config = dict(
    num_hidden_layers=8,
    hidden_size=512,
    num_attention_heads=6,
    num_key_value_heads=1,
    head_dim=128,
    intermediate_size=4096,
    vocab_size=50257,
    hidden_act='gelu',
    norm='layernorm',
    norm_place='pre',
    norm_eps=1e-05,
    positions='rope',
    rope_theta=2940.0,
    rope_fraction=1.0,
    qk_norm=False,
    attn_scale=0.0884,
    bias='none',
    tie_word_embeddings=True,
    parallel_block=True,
    init='normal',
    init_std_qkv=0.0211,
    init_std_o=0.0,
    init_std_up=0.0211,
    init_std_down=0.0,
    optimizer='adamw',
    learning_rate=0.000768,
    beta1=0.9,
    beta2=0.99,
    weight_decay=0.15,
    lr_head=0.00696,
    max_grad_norm=0.5,
    warmup_steps=507,
    schedule='wsd',
    decay_fraction=0.831,
    decay_shape='linear',
    final_lr_fraction=0.1,
    batch_tokens=65536,
    max_seq_len=1024,
    doc_mask=False,
    train_tokens=533200000,
    max_steps=8136,
    dataset='wikipedia_en',
)
MLP neurons of a small language model. Each row is named by its layer, matrix (down: output weights) and neuron, and shows model dimensions 48-303. Each number is 500 + 40 x the weight over its row's rms, rounded and kept within 0 to 999. Numbers have three digits each.
After each neuron's rows, "fires before" lists the tokens most often just after its 100 highest values on Wikipedia text that the model never trained on.

L3.down658:480473512472432504524605546441486502489494495555437534492379444479522533471524570472436515478529474526585416436424482496493489489547466520531518473459541492553551511538453575493478560570479517464529513538495455491542565462514560450556493435475498483463501527532466483495505494518473436436472501456463502372502531540463466459469455518539477512428512526448539469483518508473492522506456515498545441506529498556529511532505491515470557511504463502524513471460527521533487538481470487479523459452435481483524567451446508530546506488532461472466469530510428493498451462500510513521421525475494490479521419525477465496523495502495563458474522533492535523445543526466569445529543620479495508513456575485484551462493501529461463467538499563531484478548531466483487508472430494
fires before: ",", "s", ".\n\n", " of", "."

L3.down2256:451450477460449513489533484438514520474439442549458509508384518418522496481529514487421501496514518521502473421412571490459470548459501441589509467500551510515547533495488546527524546521488448536549507597472467499522568516511511468565523472545495430540489556544485506539505524504487528426470497512498538425528560478471449471478413511554506414474489523483539504463566490507498542521482476502491462501567531487550527533484532529491530464473487526513529523468498495509491524461451483449533468482460519493527515537420457546545478513460490477472487544500461489479506416554465530517435512485556469481520447509521476489507480422531541472499511544548481557439476510469530490522594625524572485526432496477476581447532472499451500437479463570513491538516521500485548479422428458
fires before: " |", "."

L3.down2157:505494532512459499501587529449499513465493442531455543524359471507559543483540531493427478459564501514577460452405490443484446458504491486507522487443526435548566506548455573529496544559507482478540521573493492509564564446478561490546507451455508484474466525527482486496556487480452440467500518498507517431515523565467481438415474535522515517445504524479519468475490517507476558502486506537534458516563527529529538521478516508483540442497477513517481485505522479472486534472451473448560469470430480466508518447431457507503541528496451462475470529470447532467487491504538549521462524509479499469476447516485447499504483512500563482467508517490543527479500533457513427500532613481540499490486588479469569437521509540453520472538511574496448484553521474464556517492467481
fires before: " |", ",", " of", ".", " kg"

L3.down859:523437508487471515533484504460516510447539449495447618556402458441517534507523549486441455509518487537544446497400515522462512501506517504534526469475557492521551469478441523532485569517511531462500497514483425519517592465478524472567525457503519457514480524557486496572501480485472532465484517513484549411510542515453486440451443530545500487474513524455538518460504530482457566497456538517503454521536460486491511520498458523473545464474456529461495510471555494498499461454434433518552428464450488489502513462473482518593546516490419487536454585477471567442481486552514491524462539453455534489503492504505503516574511448477547464481509494438506536507541515460518426525617678488534519516479541488480505424573468501441485455525485519521490532515539490554532507457495484
fires before: " ", ".", "|"

L3.down3693:480519470451563437520483469535529445535468492441484498558528441486493506440505453520467496499487561563486429527464559496472459484501603503472497491463444524488557381470537483510550503461574512540466418584514524553518484488471407501542518497535534432526468509559548521531578473606539543469429464419548502516510455463571527521515500507522506512449514418473483510506507453449504526479567545501615451508490535528496492545535487552472415509524473545463526563487587527510594531439479503469433535528446519499472499511540530504497578535466529505465505490475462453498539462480540507468522501474478497492508528473516442523530532499477492525491448525534483501479511515577436511500483479488424508526575533516454468403494455466443428462493440488470511532539489551534474533525545469
fires before: " |", " |\n", ";", ".", ",", "\n"

L3.down1807:495474520494548500439487489521504432523566535491474574461504436464474485488446497493500504539491485533497562473475523501505520500465463520462475462464470527443597494484514468474450520461543448420488482477519443516502468465563512491498505453529603568573472536562573488518446491464540441476537492515558539525498474499520568533549576412480435501522445508450533526432505481472510489508488501455470470562449522592493566528558551433436541495542503473547533560515508474536479502535459510535496467471428517522499453509469492573506441490569515444552484470515452552520525495479532584477549463480517398524471437518573517401537527510502533426459508511508492521520426496486497434551492574525474549525501544550519460425539534504490478487527484531437410521518485534483503509511472516
fires before: " |", "–", " the", " "

L3.down1205:522506528487501490502393496419456511456471505497514479515378498509484496466500435531482531554453525483497474450503435462491374478494441483518499521489430487519414513607506494489495508512407432474465495519444474477494432556493537522519485544432561478444485522506487441458507508500521413525548509468556543543471507499473504536497471486465536459502516490498474454520469593548555478532563535615480494512510476512521487454542441527423491387583427493451497492462466430420466485510513489535596471528474499472595531518547475486493535475486491529545499493563475483520568485514551498535518505530507536476542520536522521531486567540499479462464521593564576421491531477429550587482481549509557508509494506499567496548546426534513488497540535482514568543466559482534523549541559457
fires before: "0", "1", " and"

L3.down3233:567459475486448503490451518538524447428502414489456501520449419529512453510518521469481572454470493553473580464504552469511495502524463552487555494536565468438546470515481539496525442472543488551439490497453485540477417468456524529488502507520507501446490472440459460507495494575531507494539483509485478530534494567495506582491488519457469498510547445448426519589434507538488479492536500545508496526572544475540458474452487454482439529563497536500502434514501477468555501523515545485489517524475568461560559509455522573475491525502503466475526475493498493488578423488520545491546459627517549446499510457461468533458547513486455488514500490514489431472460500419514510552501475526463478440448486449480486520463529471572511487471458571463520495451471438463449583504452560
fires before: ",", "\n", " (#", " ", " |"

L3.down1506:485471474549432457499515512462527456502546499510508501535490566429525520483514478431477450538520486527492511464456450484440519466517467479509575471530573531578495529502478552543438513533492536493515475469556551455482572492466559481510505459552577521541503543532495465438532469488527534461588502567501491388532493455511442465419517568559529426491497523536594451518572462528440497478482526448485513481379473454506503484495529565534502501474532547473473521512542499555557461565558519510482546491518523462469454523490497508527475425488495412553545507488515490547545537573623505544433418399523415515420439500496441511486549538491473509557459551485508569491494482445547454522484559512467396491525540540504474476478529530465521529461451423485558553473490520508558431507490465
fires before: "7", ".\n\n", "2", "1", ".", "6"

L3.down1751:502528562495499509422490574505542445449539455494492412527574498522505496518533495554470464526514500483569571441576504440516533504400446502405470476540522507453447495537517458578541542536599455547540471519514449572538527523496494498544547504545554532548495524525528498505520463519473451451487477493545586454522513494433543534482520434480577550430451440453574466510530504549510438477435501489508475529548481498561449504483521567497529498514576491585577492502517447552472442453493541435473487526598509514471536517500504453465493536478474591512533539541569524478532595450415521481480468451481508492489493492554509502424511497478549496478524480557543469566459435492486547529537556513434438536574498505496474490568560531553528565513567526481453518513491560498515445440523489
fires before: ",", ".", " ", "1"

L3.down1716:578517515516500547494446469520526490514496484491505484512489431493513446420447441467530484471452541538532593549480450515455492465466472550443485441494500453461569573454545508554517562513511429514525427511532485540538474527517450509511452547482549501576448479555483558472573461553476557498502466526486509473463494546429514435475522517443469502501490489529530459490515545587469524433546508484518485431543530514557509541454537530480458457481452462513504550445513502493486556521511504521574424510509471470451512459493502504448466530479512509500583580559464621502518483527532539507533447566478485502477572451509533473525483506522553484505426508553478491499476511521470535516426496537424477524520460529431384501427486581436503494500495542463503508446581535467490462474514437
fires before: " ", ",", " the"

L3.down2544:531516621484542560504469503516427462473481537485486508549477481569530481503523492527504481513419474503509534483431484517550492471390433524481484478485506485539532549458524479509536497477497459487501523516599433542524470485517524564505501515488469520491518495561572546527514466467414498496557588455528494497459499487442465461510447522495503481450480482488507494587510439545503443446467462566542491545526508490585464528398542508494502481520555475527574517512512487489422431524478497507561506461508466543484533501460487565461513514461474441538437462565564577523478564413453532525514458524469533497488514484551570483518493561589531531428548477523543466540477481547442545577549485551481497540473521467562499530534521488524570479499527467487529537484537481439479481475509539
fires before: " ", ",", "."

L3.down973:522484516424544532421526475474428437486472492462536498556495551602523499457490360472526369443475507543535489458438519452509497429422519510511582497457522527476526499443524565574578455479517507516552447548558526543500557523522440462447518556518489465533457460482529496483499459458500546531539554531571499500472594529487436508506474511507517528467459533530511511506481559501556442487437416536514491469516470406456530556488489526511477426557478502472465511516513458459486523465509500542541464479475511540574468502555551508497512557501486471535510498521623534526527570445451482493593492543483566491553524395594476560437481556474533495486504525584521479465464448515447514557459486471451501530484496499531419543554487487513511484457494516507541500527477496454500463545548548
fires before: ",", ".", ".\n\n", " and"

L3.down3640:502468503501538509541494494552508513549487577555497479481457471488558493513435511514445504607474469493445551437556501498518551518525552521548514553508527440517481509503523483442460525568522505505546538499441520550503601460535441567479483535488469571534511528459489534544438478480480540612480456410458499448458497618517517566444536481491485511489520479520522516451500440482475511486557431495578448538542452538539508547489579504447536474507504598505544476503503491479528569501471560486518544568487439516505459531504511535514463552451514498419465554445405455504583446538557536522496506536486498475453476490443443454533481542516547441438479486454509470494469489542544444452431483527456553511545485475566535503481502531440504425533537459487505592501502511539518575516438518
fires before: " |", " H", " (", "\n", " |\n", "–"

L3.down2111:551597519439517472412542470449426515537467519459540469513468511470491545564552463469436507462447436541530500493440523535464491506513491579526515455644527533513504589446504508474549499481504449473513527459512524429501528507495520519507518405549483462556494498435510470437431545490541432426528520505525492461462468483530422488548505529528552528508516499561423490518393481519467499508488514512533507508453507503480562527434498484535491508492515503477467529506516472439581497468502403535474565570521494428547524453495476461419471502485517561525500532516490473478520515377484437479477481521500563462508485457478530525496545526446477485550517494534512531550495478490490553408486543475476549508477503497438465561500473515545498480506504453535539476441545512489571558530626480
fires before: " |", " ", " on", " |\n", " in"

L3.down289:517493499442585586446474451503494437437465462499540470550473499540501485466467397502434502458473571527511502507454510410485539479431520485472552491483500520472501513515544505564557490546534482493530451546502520616506454480480453494527529528543533433534499504507552467516553484530516508453488481523567486444463543598529406545543426476515537533439484516467485476558514473465489490507522449562498493479486464447501534509505525510538460497555506476492543510502541419487490499435483505559498442486527555457559576503505458492406521512460554512463493503546527474535494488440484555471515433484450571501575551516591489474475503526484524470476436466637478481477458473571467490545501525524511461507563516499508454533541501529595461500451543551493538480512528462499485456443518529
fires before: ",", ".", ".\n\n", "202", "\n\n"

L3.down228:490477438504503527498499423581524492503511484509485495539383475442468497469512543501462546516502422480484479558499502481561448499559468517498547534535515455414538462496486440490543515484545518542467410462424514487560514553459495515524550426465489531564543489503435493499528520564564507466463517453558539450518534510510507544513542461562468423477471514471475548464463509513499424519545417530489497487536539521516464528468504510501445472484534511487495480488531572510574520482472573531430491560526501514516452501486466490424478474522525516473506462496448470524567494597458485484497473502483515521431491484420547510569462595428533517505490480477560537507519469421496545500418410433474541484472627479529511489518444455472489468519535517547507468494504550474443551495446484
fires before: " ", " (", " mi"

L3.down255:549385476435486467521517473462546500511523466442476509494418413409534467549520520501491530448491389468455467488442491574594466515427415497550546528561566505468548502451471460489567531550523548563502551521493525478563487533532513452534552522496514529524463489590445503502452563480493467460496578541481489521537553520495486520510496475513449456498542541481502523497499517462506461473467531541412600545564574514460484526493516487521503454428455506453503557552463570490584495458541503539513483444504451498578481491480522553557471505515554530485431464478450498487474502523476536553477480546515565496509582520460478536531519520449476456476434523511476441525507525457553414541477422554479477511431493511524517491500544441510478489488525471515508548528424444535494502518495416
fires before: " ", " (", " —"

L3.down3294:460443538448532557506503451502541421569535477490507459442458563478494483505483435533513491555427499451494548478505478456530503529496461527523475491454545451464497511539546459470515472492488508504461512507532439465415477496482494461536495466475549550421426453469523422484456511533484532485548496539434558452573549457543486474492528459554512423502537507473539500447546489534472513496462490491488469533532525448451547470485530432508502484509403423465536472543458471515500491545464539486544525499535495474541553562473506459494411487492558484535565493525501448510487522484564553471517464486531615576491503499502403496498573521520431515500502443598471458521482494489546531510534478525470500508536487448474402538550507510594553482509507468430542554499494509511522470513440477
fires before: " |", " |\n", " "

L3.down10:497539467459528502528490505528538503535500487483482433536443483476508485550512528540414559551496474440536431515475504388516507512374479532531484530501499464512463484558442458435544504469500534504494364510499508524501501560511516488521586541552480499536529464505498427509523497510518597455412510504560478517506470559557549538490512507510569515442441429488423457429495525514508549478547412467454508556483454503586485469522441478560451504563488531539477420494478542462497524503496492507504489467432496523461503502499477560445522465574480496495472567563387497548541548553546495477514484548522480502561431445488539415495529507424481493495518511483579511546467518473553536503549557446484535541601625477490500464492478438492496520454584508570519504434522529553480494500488484
fires before: " |", "|", " ", ".", " place"

L3.down1124:414399488573572469524511529518458547551495558473498592506551490500454551525457545540483510518528476551520508445439527530566499535553523549550531428571522542509533535407513533504505558466446457467528506455504532410495533464456488490448535492539534482465549446446457499489487518484565551458560506507466460463451580475554459453483487520496490523474500435489500567501480485565467498475447509463511420484465463431530532557537443495557505440507560524517489536533500499498563551553516560513541479471563506484511500476469484578566485504479497544500440539454531510463480511536517489528389540456508522541477501476454516493507467460521543547518552523505461528514536502529508430584511434490460510436474400476509497497515521462584505486441510464485500522460536556453545437498494558
fires before: " in", " to", " at", " on", " by", ","

L3.down743:439465420605489472467517506485441519462456511523511487489390523536467480489539457527543475619479486486457397539469552526621531472519468489538471487526528491503528453443555507455429507499489480505558478479436586457486464488428460513513507452571472583456530446507492489461510521520500563502496526460504499484491531543489543529486497512544522494533471414576457514526458614449487527521446497563460541452480494481544505553531472517495557437493549512523511519473508497504474562535457521500462506424473555509442489532475498538467492491458590499509486511484581526538487470468513531516471458488531465566512480446551457427459456522565563560504545536522456539478494471485459477560513508486457465459498555463557517556478477441488483460439497438511499477549534477524488515448496434
fires before: " ", "ur", " to"

L3.down424:518496491443512518536495481513475470504530501464516556479518496579495469514539468476575482538447490487458480582465550525502506503520520548466420472511461473497512464512539406477438537430489567494453427578478489448569454518412471495542533430531597554549488481534520484457538506474490521545443534450497433492528434475565512530496546476523470477482509505479400497505486474533562563411472547572539479510532506527508563533432486524487439511495540500463486510499591579450519413506483527553503520478500511499341487404507548570467519534543549428494493477479514494520500490509513529541539513478555467485529543503494545461592478538438407400490556457444448526491495461522480568492550555493505496467508475474431516566504553487436489466475477438494509495475579512538502519494478467
fires before: ".", ".D", ".,", ".\n"

L3.down4070:421479467488544491519448487499446492543455531455512453487485497524512467534419544519485387513504412510454493528475475449478593474507549544520484540521492549460443491429508487491511546488588428474523467449445534467506485486558465477557436512553502490507538447524458514521514474538545483532507437613476479471559490496509499484560455586483481515481478475558562503487552497556538504495497539513484442445486459511493485511435451457508548476490511477478595520519417554439603411508562538507448458520486556451518534498490442504499550501496558525410507507503486527500475510503460520527545478494524517544524497520494595493503495540460507519472507517488530508506477521547497547452552546484480452472548491531613513524532470484509549490507452427462561531531438531580413493435496515
fires before: ",", ".", " to", " and", " in"

L3.down2974:424473469497520406522541495489536546505533478582455459488474498465508448489394511524487520509508523509424468560468547512455525512585498543482475534522484488536538511531510505475515457530497500476445448527543507456435483494548473518492487512476500523531528532530392488489534456534495579477569462519490525507420543484541484553445504549520435489476518461455471473577516468462547471547451488500525454510457455496447521523455479487525440522532496467442496563537469575506477511487461560514454528504507536478509439508541462457515475492509545476506549473580493494457553576528533500471442555478484491419484474533480512527548481522514477454462451503485609550555489490455465486535558594541502528472527517544511429395484524491515532539524479495452564520414419524524497533445447513
fires before: "200", "201", "202", "199", "1", " War"

L3.down1541:483518447560517515489517473505389474547590476508459474470487523571464571474479561524476504507523415539468469455435467520559519553494502591525470492460518469553526501475442460445442446562521443475533489459483510537474503489559492510525458409452559563486516470466479465494459481522484504555502454536506541454474531503562524550496551473513513559518425549506528517506451473524543448507433473504494487522460482494511530529501498449499455501481550530601498472584498511488536505541561536528543500501540557439502506538486458475457447445493507484507472462447499429462452509521520505498565519441504533544488511492490548464515455509472512503508573561537508471503482465496575435505496584474443525466510464481580395483543541533517492537522467476503522501548455522481497479483511512
fires before: ",", " to", " in", "ped", " |\n"

L3.down3394:531493475456506485472490451476549471485501513528453544540522572542501494484437519494539476540472546467488527563534553458446473473462534491505544381476505558436516428565541550474426514569546469463502518510441492528492519491523480548430513495530583488511522503540516486464518483496503512538517431483517564527480581515513502502487527502518504609524422524446520548480435450418510554497490508467520505546575495485504536492459483475537523525509527525518450494535536504460560526502502349477439575535505507587525551501440463487567461600619546495461472511501503403567542519588486576472411429527496480562494519574478487511537530473523538436478401525445408514486511497522487584453522494447433538571501485543454594543462530516493481449505476497503451527529505551480477497523494495
fires before: ",", "0", " |", " |\n", "2", "1"

L3.down1030:482511499441537507511520385541494490423539478473509432500448513569505485508493532525524494511455420500502454492540460463510503483496476506498539526503571491460455473534516511474502538439551479504590516464501547523511470527449494461511429533528490479584491519473525525498554476471502524510506493538512469530515502445519496484482504442528495473499466482528442487493466425477546496501536478545480577537487494445522558494500491477446452485560478497485593468536480440539474550560460579528530502560569507514519472527440488523470519552480512506477542475454511453505508440508506518538578511554461486486541463510473484490426525484476495486490508490528489496523495461504518537471458537434493514480492489479479517525506479482495526515495527487470548492586406436517501460491507509
fires before: "===", "==", " |", "In", " from"

L3.down3858:479514504490448539448536476440540549446466497526474522448427508471498473474540570443487510532514493527488487517466412480498480490474503491459535416512493496497577479596528511448439527584539487504518462521455470475547496538512571536504568464506384463502462520554521536558514562508495516471458486505476502424514463560493481482504561479531523549460560551504456570463500548420454522500482491517451488533516470594447499452506543580508431524475460563469503504500553577515449546493494458571529508486479511481525538446503444444489528549491558484460456571520509417541497485475424535538509516536550501543553493528462477500514466545512554496493494539528526481488559562421491519406526559466518528509529573497445501438453514448481462488542520569475513450522545440501458472558473425
fires before: " of", " ", ",", "s"

L3.down1761:482535536447482494366551472496529441492457474496507472544463533553462458466483466547478542469520572543552514497450510475511592462433516437435480478513566492518456469473588467527537512468565457551512496499525488605513503542499538576494533554496515521517539494477513539513496533549508513498469518521466563427498519466489512506494464521504528567479488461521510528553533535514513475473492442477596493583485479467499485492517483567494563525540534473537532555498517435510456509536490488489499487457537476471517570529472453488461507540455497633414519478585573532489515511481470547454491452501460545531497553530558531521460507539498511563538501475631518441497512463497469516494487558506478490508490486478491535534515534485536504450499569553518416471547472561496530541485475533
fires before: ",", " |", ".", ".\n\n"

L3.down1328:515457504524503479575564567496498545518528480457486546483475497471554438535530507415492459489498470523476520531471569491516428527482417563512484496498526487598523519473511399464438534485461590503495547540471447490504546502473484441598473486515515500458424471538465529501461491470537474436529492466503479491593442510494479491427563546545496530493494516433472490498551522522491559489454490553551494513507486481557540528491503566474498526448527472490490530481512492547470465505479492540539453389498562497487511458501487468531503490537505444517499540446474460523464474514569521493443531431536518485524555488405460503536552532546453472494521429448494523540538498409558432531547606538448475424467534507491521520514537494487418476481496461531528486533565476464538515460481436
fires before: ".", ".\n"

L3.down3435:433486556493552514535439546518503502540517482475528456453434449463581498487502560539509502576496460505493477448520508463492460488481463522526463463490517490470494479563486501508453587501476542489503560402474484447512505578458563488533405504480567467488459518497465458495548541504510510493609469497537502478520470501517557527479512496539460496502501526517449528497568476523475467575462491494487435472452504487481520549472515433509430423508426473501501489560454516478610515497540475572493487516522538531508480514554476524484511536472488510524516526475534497536452546464432489566508491428454542448486482470496585517477573539462428504557536570453467481510439484445475488444463522415532483430467541491446470490494509449468405465516503535449485540442462503522489475486469492
fires before: "0", "1", "2"

L3.down1036:446455497492482460576456476520472531562493461489464466426482483497492435569465591516485514478573499485448600519468457535500448521465423537555493479442466559502490503532503445476490512499430536536507458423557484472479523497550435465510429444471456491549476467558429531453562488576483527535468461521546511442503495501526507475524571518549502490555504545477564423419503439520551555446560509556503446539509484549464504505519451506498528573486484495498494476510467584486546494482420490416531484561491489444473552516519478596521477489509498453544523599518460458466465427526568446487519443523524538473504506507385494516501459413482493466483477561489501516468505607490535514532556517554531516535462483485466501472505517560465479492562427467466509505505504519515485495504520526
fires before: " |", ".", " to", " in"

L3.down925:495460465506470477542466467500474555465533500449488545552482514469507498472441506430442556459477447492466582479513482581477452518547465468494470429498585439464562534519499511498474478547523503535466484497429559476499523445458478539474504588502483515551494542527493553452433510479506520559491506517503505533500521568449537415481532494404492469508498524447481422565511515447553527460456501438464506464472553536503526472530498509481524467515465551435480541499437595521582491469439460558483563503535578523473486492498483522496471426557569371517508504589521564505496398477510502530514438525526476434476469477438502486532432495512573479517500484477483489533456539476508576525518512549511540503491472461487558472433530508487473496437420508465513538524446530465475478490490508
fires before: ",", " |", " –", " (#", ".", "–"

L3.down1309:543424558411474518479490474495478492482478525493583537510369468484541488547477517461500450451551514501482508454531474450518480502447462539489541491441528483552449529506481432488535506512499524503583531492466533528542480491549539452516538472444478514585490555569548517500508468457478563547482514540549530435487515461592522454456478517508494527488496462499454538484530530603486470476454563482508488466525468509507444423498480493529523453509502497441522474508477458438500553515509448527507518527512492579563499503481458532454526517470522511471498583457457543610445482543401580491478530494472473449488503466503447504492439533471452511501525533507546483414458449445477544541458527442528555530509509468443508471501517471510484529504512538527523423493474531421486464521465604
fires before: " |", ".", ",", " |\n", "–"

L3.down2936:552469427537476485486500516446455505410509523477519536469375526428536531443497466488446482523548497550503429508493462506540498505442469488412501429550472492562506503498539594479443509473506446482486501523504513513525502473598490505479494571433501542517560534537538485460503490538496495447540511492526482503424497485473532457503464464525445476515479497534503573459515484475446523498570539591497532461458540572540484532510491527517460479514444540561438493465519547488490481512587492499513437478485542528507596508509493517475524534455566536530463526519522516446487512503520497519461471583520481494510553461526598450495529563510480518518545489428503519578515505541488491456491464517427466538427570585479510521469472548479530541486491462508558514493548458505529488453458509
fires before: " ", " +", " of"

L3.down856:517476512501483510478508483431478514448481479557519479484364478548494532477515546426490554498512488510556514481475486500531472519500515510438539488480525472469521457508518542532408511554524480485562549514525465489569511433468609545546490473519507470455485422535496488511468480532455461496496461547481502474480566535440438441483445555481491521458487555417526548579484574501509527514490557534566479501549487534535555511509485543469472525467475514504526504434553480479537557480407512519638489481479528521519516533445459416512496479544447431564477526512480487486537424509465521538520515509519572501473486515468441553503543476509497512446487488444466495473500556487485488461496542512503503455485536433519514474515483574471475458448588587464447515570519487484463482522511384
fires before: " of", " to", " with", ","

L3.down172:453476547502462487440563517487477548487539494512480564506386506483501494420537525468478495515481530511591399496450501481497490466523489479504544391534538510544478512499455536477402562516517522472536527512460479497494545467497563482554579426500514441499487508568486460451508442516517521475458510537509505399521572521461390492442493448508438518437499573497544470491506521491488530530482524513515503457458447526525517450474557490526523465435493499539490486426542500571511485491482448583503518493436477479479577487467482486495533465532399508526536562485522500532507500525477594508485457458507416494423476540490352480481514531474552485494448565497556538456486456501513509497506547541499470560537541507505461417513488499462460490505503526422509503470487461575522457476476489
fires before: "7", "0", "6", "1", "3"

L3.down893:425466484521483461477542514529478509528449541592542538592436469572442540481499442496540601483551507558518441503404561550519475520525447475487543548481468479519582477498466487522501461466496503541535471516504421544559513563513544509515500489447466537592515534446538531488574472479482479481558489550559533445496459525408505455446476549518507505494518533493434464474510434474545505477515466474497518504487475565498568567408487507458529472584595497522533563513451522458446562530517459538510556500553557556488488558481510512470484475559535563490550544553486475562541507486487546477508463490542426461485474482460492487446494484515522498455520476582461545494476456499489463515465482461477529492471490478478494473458455497406488523483510467514516543509437476508503497545476510
fires before: " |", " \"", ".", " -"

L3.down3823:421533538498515521485522474549519447527499550515475536550438566464543575508535488445535504478472509556533455465455482492474446513512493505441553526496574448405577471500467469485545461533523409517441518518511452433479500517461508516515581555549544493567427573493515502421545540494526485485517527539530445502481457442478464465491450445518492470474519476525475516490463445506478474460504514520523544501506452478513541563522478561414484484586496457546520619511521503494455590474522531457452574444501564530470458472457438538505445532556515476481525537497500524538559556500511574515575446457485480532482518530482494387486545420554552488520541497556444520525482552513464491529514406532541490473535535558471492455503430474473518498462531465607580512492518526434513467523535417
fires before: " |", ":", " \"", ".", "–"

L3.down3400:530560522443485460476524489435521516446589483467524507533484503529465512510520460520525521428517481507520514488506451485501500520433476473414580515536546523479475556504459509536494587546494450587560477563537419499508485488568536571446449532474503497515430555539519540503469514526461446504505562546525491486486498478520514492518443520463523543541521446529575486583598522591515466493507448529532525569425555498530458536509514500524449489612436494531520507488494479463495505532577483477552504505527391486564518540522500521402466529440516486476534507553537536497464545510468506528551494524488492480521497515519482482497454474514467525572550463526481450534454464483508500521498528506460432511413523500515509498586529469517553520529520527481474487524482511522491492492507424
fires before: ",", " of", ".", ".\n\n", " in"

L3.down1203:453466452465448518480490490463529453456459460509421473517379471443505532492545502474446498490521475563484556479404554472488483512472471456563559454566571483481543535505493504497554519484523517486518536505472534465473543530462436495542529512488534443576502506551499523454552605523501471462532487544576512448505516444445487468548468497579497428462573580461510472491507483555498498507499478491498480494593549486535490494491530567487522536503536515501470595520488510475512526529430461489516463489512543498495456514393501562516513522498455508488530526494431519498474467453543559519480511481527456474531461527459497426522517452465582451537516528504468491486511503454461480481583590438543505489461502526549523497529479501424533445435461485562473565492504522473507466416524436
fires before: " |", ".", " ", "–", " Sep"

L3.down2427:527484507511500469543506481497587465542520493476526463512415580529511499402534460481529498453497498546602493560421462555572542506496517460509469470495548473521479535490451507526545487507556528494513510490480490580457489460523525530473506551471535410424438588512496470488493523501477478539444460497449500521508498498475490497518521544555546513521516527546546498532430545599479520533532461488464532475483484499518496514530487504476481490640495447477506531496441499465513519483507510602526464513440499500570525538549519547546506485496457476456544514529473486386494564477470545460485467533543488619468568527521574487497564517435476562511541402518525364516509496530473517490504407475490464544491436483563384521484516450531457545459549475490526527455468479473466496462526597
fires before: " to", " |", " in", " |\n"

L3.down1321:494453521523457476432581454516478552460482495496455476535492499515480501507483460501503499508584512559443457457440563498536519517521430507519512376470457504439551499528512520464470455467547459492501463512521519478454490580497545541524504513501524555576480516561546480486489506525528531520480504533491543410493446503417495567432533444509520487473530484473474458454522481579524452429531565516450456528503520528460488466546544518450466480505490466529471516544483500455505518534482484456463490507544499482425494503451487459452445535523572513485503521430478472481515506455515568487522479488490506522484487559456510421494493509504571588447569542541485554600449510499493525485514542530529564429439540565480489458565499405493459446473470438531583432470484412579475502504488496
fires before: " |", ")", "/", ".", ","

L3.down838:499468532435498548475548449453478458403512487499543429505492443606490538498482454565527495554487448526495493463448518448465493444445473488478547508504490559431471512587517527521572464549510462589554495548497484589493487522524466540454493561548534506570464503525547450558484460543497494504489509528505482535404534523484431499535468485490594527457448500421518428597511567477477508459495386574478485604509465435451535511542529517500532548590504504466507499488562464499467495473475488600497497455580514535529539508563488438438461483437558472474501479524608430481472484530505546440566462504445538483526525507543510439461469561504482461481493485559515452517439483544466497514500503473481501462514522507540502554518513539544504511484520546518541591525461459496473482531476543
fires before: ",", ".", ".\n\n", "\n\n"

L3.down288:548546361488476461494509547535468548575493523537465609496569504468529488554447581541530454390486506533469533480520477511498471458459556523488482483407411467472511486508505479462420444548552628469489480461486493506499490530543476497507495464478576512542506479535513495499470434430571508503480567439514551485583530526482499572546570512508358583471504524523440488472466512482500518489481551429502504498501452492443558513495517482516504490521479532517530488504436561525490447482496427526457421489484497448485491482507469543469456548508541461516508555489484567503602463515572451463563531463478449515534503496475498458519491437492478534477576522463505562494463492429495445466495470517476529535475440497493539470513490428485512502566480424511525474503554504517543501479481575
fires before: " |", " |\n", " –", " (#", " (", ","

L3.down2066:485480506516523464556491401514511455527523461473518488456554476482494476519565519516531509502443498430551514500596554503514492510600524499533482557556465485565509413448532492532470436512453499509574480553500595485509505595418473444513474550548503486454476440493509565517491497554469520529565492521485520510428478478482449458498502514526581556506493475512523453576574445550448497452503537446508541507574521498522415509512440491483532525424469476555506592515441532485516417543451566482442569523517562541466495536489515502471527480432482485511476504487530436474455526445513429392456569476413578504510480511445397518516563550411524523501474446507506479431521584518605471500498493455466412441544425512526496526417571581557496533452415488481479568524482531478545511535486484
fires before: " |", ",", "01", "00"